{
  "n_head": 4,
  "n_kv_head": 4,
  "norm": "layernorm",
  "rope_fraction": 0.75,
  "attn_scale": 0.125,
  "parallel_block": false,
  "init_std_up": 0.0269,
  "lr_head": 0.0255,
  "schedule": "wsd",
  "decay_fraction": 1.0,
  "decay_shape": "linear",
  "seq_len": 512,
  "dataset": "wikipedia_en"
}
MLP neurons of a small language model. Each row is named by its layer, matrix (up: input weights; down: output weights) and neuron, and shows model dimensions 80-271. Each number is 500 + 50 x the weight over its row's rms, rounded and kept within 0 to 999. Numbers have three digits each.
Before each neuron's rows, "raises" lists the tokens whose logits its output raises most directly, leaving later layers aside.

raises: "ary", "ature", "ac", " than", "aced"
L11.up417:535490589510506517475491487457623638488458512467484453525529520509419541393471570403486521436516509512470421496496610527449490493507499530507533501527434479415550537473613517506500507512431465480507398559492526527469498514545571521571457480518512452520451523582521491478481525477417389490532520508597428418443614478528528532419508442516409547431471510529559465451456500503552474503509526542529471535479498563528460534558434471528540587451487583490533489479466524483453585472417485537454545484433414526574468526415519585467450503543390523474556492547454515541554455502428489468
L11.down417:508476515510425493566498514519535498473504576488524436474563525483436450488467542502456568507491464556550496553584422492482445502413418480521500483500460611498483544408415463553480487432473412456593496399558412471533479545650500538508504499435454633476510504505484467451467629509467506577472411520495513510590473373422443484519487493472442488520501470447561450507436580433489503454536551548529576478535504514529462561399547508450463459466553584502481466492542415514533600461490470545423557484497452580551531436503498497492498498465536567532574490563530463458567605510489472460

raises: "h", "gin", "g", "f", "fer"
L10.up1062:552542535563443641464440537438449500439582441470452548512496576527432510419550479519466550450549568447454540559553574492529455453542492416556406560443491585547464570507477438458504489506494631581564467521538514449484525518566402512521473512522529461530547523546529539430483460463510473469457381516464519501472571440582526488539438470453621390490533493594463458546453564491480438564500528384495516516567503413420521561514497480435553533567467535499498493453607487489519484611418620488457552476544486545511511498513501480478405569554452547548415560510441477418484530532574489470
L10.down1062:523355469500364495478470482513489473515488484463526533536520486535476441575604414509496473589459528510492475535517509528481504470415531482466472422485578469441441537444488530478510517470485689443405555472479513523530624528522567518423481436504510584455517600444543562508579359533585479415553562466489512414558508458360520514524504522562513554460608471543463437606527495461516533432512550442547564435490463612431526476462519447527480486498526485405460458589544545483482425461493439396458562521483524447504531460464463501492466513518471577514500567625572472461479486469621504472

raises: "epend", "ependent", "oor", "iv", "ict"
L3.up320:511468521520516533433539545543467543528494571569406495541508565384378591492563407556490449483440550559451456538566601503528396484496558462441431477529467464488501410481507533580561533434507437509532533468549514575463484543522512494539467521487613449621427487458449473578418519551516493453531444484472577420475446523529459400467467455456491521423525442555497444515453414470502470614530498435558457452517520464443530476533506501531562588550461419551430460518541605428493534552571533510460448512403454565427451496489544553487561550561446462517591463537485570514438573499595461529
L3.down320:521417519485482397482519501483434517549447456585458523531405502503499524510462395676485435501573549484411366555466471543510552472482519532532518482508477501546459425493516487510620590551553356484488519511500536497426490536556548482507527511445470507446483500479385497517474512585579504474420381483481514476442443480515497466482502474446558530455526462587467505525545515527543496634477460465587458410430562498450586361548558488546496530533541474563467432571461542427503521493543509486501469527478462643453458468495500535507521577471506539605589446531518480504451547517514485538

raises: "ts", "im", "ience", "i", "t"
L14.up1033:490504506555553589476476471521491505486447483506526508432510561468448515402571448421576566421517464578439461566445514417579554458481569493510552389472520505441501480544519466507503522567531460445606425424446477503503582503528577508483514481547483486490508455487446548536491553457416451441411604562519469460438528478583492459491434515463489439506525533461523485408449471481459465484542514438596479581492546564475373524495486504511480535516435500519464559517557552499582485543456474557503505438553442488486568498469536503538475483498384511527534521523436448476592428527571600485
L14.down1033:498527498577525430501535521486509485471480497416525487501490511648441560485493603541510452510462506457515469355443480561588473536526467540485479577514427503516471468540519455506508495593486582451525587348534479485510466537473513476461535485499474572516510471567541530381505544405530561461521469466412501537399463503590454522520478471562449453454551518503573433518440509540492473589534558492583514540445431504547486522498598452489407496381522446498453506414490472525492509490471384508467538501533457487384526473441472562484544471497542444467472380617514500451508477544519415474

raises: "ing", "ing.", "ing,", "ful", "ings"
L10.up980:506410532463518449538536465529588541498513454495562515564515527482478512463498547490523520427519526488574515483498535496498403480576596493465553432538420440577622548480450500454474568500478438422412395506409488552498446423527490596543568491560601504554501523449486551522486550619433473467530564521553546516569538593476529511406474462540478537503459518407469539536407500454442511475570454474560478498467462469518484481511493401545525533484467528465484410431515570494540505453407404496521521552419490471559512495449508677476512596555394445582432568491438519523477442552508464468
L10.down980:508582514489482521479473591579485469420552557487367450530452407526436462491449643485465598512542480508488532408485511529403508497526507529611441424491460500554540496450535566535440424511508530511532535500504514543468549512491529495523477518552489512472461580463397542565578541545551497516447554454505453447413486511515509572507506431508504492467527593442491459520443539481464640350426505535558475457447533504452442558398566433509567453507464440609488454427548475451471453603461473559553478482487521498471509404516535491533540454560578543428442482499428486447588525543514523514

raises: "I", "V", "X", "iam", "t"
L11.up1228:492541545490464461506477514552493431534461497518475503450503441423468510504518464464462530496518506449532389510512559446550431436524506538423491450515422529503430493449528465540490468507518445307530617472434436622497578561471556525521437528457517461543450506527462423493511550549544493508485503376544518463409507525480595586536583395439378502549459479513529469477472579480460486591482482515558487580478549548390457522499526461510446484534510475455530489510568512473525492517381413420518466549513511526467557520449584557542436489445534440453509533452549602438536542535448565440
L11.down1228:536572548507529558583526494448493517465499514555457611489484474440509496538426492477448507536595452552455467516542527453462438460562523506560501458498542417417419521516435437520514525581478557420513593431470546493481547610503565539441471571475506499419444447435442459540480515448546500483433470480516564449478515490408481539494492535414477561550433510528459540522515458535547554478540598466518481575426408563480532458578419522517497483527570490500518524502491447505606524572511413392486458492442558522463590478447492550458519580484554531473474454410556569480545581444483496429

raises: "ion", "ion,", "ions", "ional", "iet"
L10.up573:633531483493547549497478486468500474521495367487525522402460495451550482535487482477497492474488598487535448471383492496590490453549536503517560542482507455522468477441450486542422482547509551406469421461540514527473531403482511486549494445494504532402516512551558478477571547492465498471492584520586493533497592434542619542560574558442537445544419498501446458462518512513467468539571475493550409433502443427506540493444507429454462460533508531505472481438493464354487462451448522547495492543566449512543491553563491507497497489472516467442485563603405563518593486591496511428
L10.down573:529442492531515458591492549417514500527495411407477452479436564450495486512539413526583420524555543388450448476513561443458465570519587530489533531491505558516492497496457506401451481474417591486451525465543521477502469444537442450571434502487487487554488462526523477445485440495506465510454590518438516503489477432580563551524468485418469568504533533525417469550582502532486523586491552485486574516482491533504541461545529491481569516467500575428404501485385482474513450478477503441475449547607379448583472533465568565596467467408540518566531503577549561559522544408622539580

raises: " p", "p", " am", " P", "am"
L14.up1043:554519555515506522498465488496549576548460433543589499565556403463489521413542481459557518489532502544448498567549494538505518491524516410440547582421582555474550594375510479502510459510489514574438488486482481518485486491465564560508479431534567404511408472542548522545501618488477496432499484489471548468384549516455539510474516479475445531496412508534451522448401546456524469587400528426511523480527501460496478541457591421532367437490499481426500432494414538442526483533432489410529525519457492534463488626387516436438496487461520421606438580542416520487481483581510529536
L14.down1043:510454432539477614550534599470605439528539475616612590511530435510487643540505457447475481506477524499520389459463496610546514455498497494555506514521462546501529592479380470564440475519595539483375395544459662463402475550525494407525467513563450516495510480541576431568524518538456564491533474454453544398478558550448474518467455516528469584475524504531487497493441516501587510465513484545438485459518501503515503557525553513557534493552523453469565455554507507571478426428474510522465509444573424505528503512516519529525442478470568504545478482542475486471507514576506551515

raises: "in", "ines", "ine", "side", "ified"
L14.up781:530510453593500517533456500469509517427454405496473504513546529513426417482542483403580522508430437588426467559565469423462515452485577435532448463467536538535539480497485526427561575489410545463494491500555573504426628530519501524508427475487452456487542534511529554546484536484527409540400543455512503467412568496475505458555449444458526451493424557521478450497423403504439491514482537498506483542464507500472389500479551511497489556485419605408576435514598588490439579531461543509449474433562591522525435451543502535456465585551526516496548424478555479462533485436503483409
L14.down781:517534450508543543510539452458519499495526543571570421538478363495439566538455412581485480598493525564411478509454477449457501492518478491448513452439460399492524539524471384480532505495549456513482531460502425466544484484523472425613559495525621461506519459473587550464473469481481543486500478523497530473532503492439602469456596520450418479509489464563518532459472491467519458535563502488498528474492505501530451516586525587568390501480439448537448519506474513456511448431438518566518476588492505564469501623514618381566577453503508455557505450529435498470478443519492582504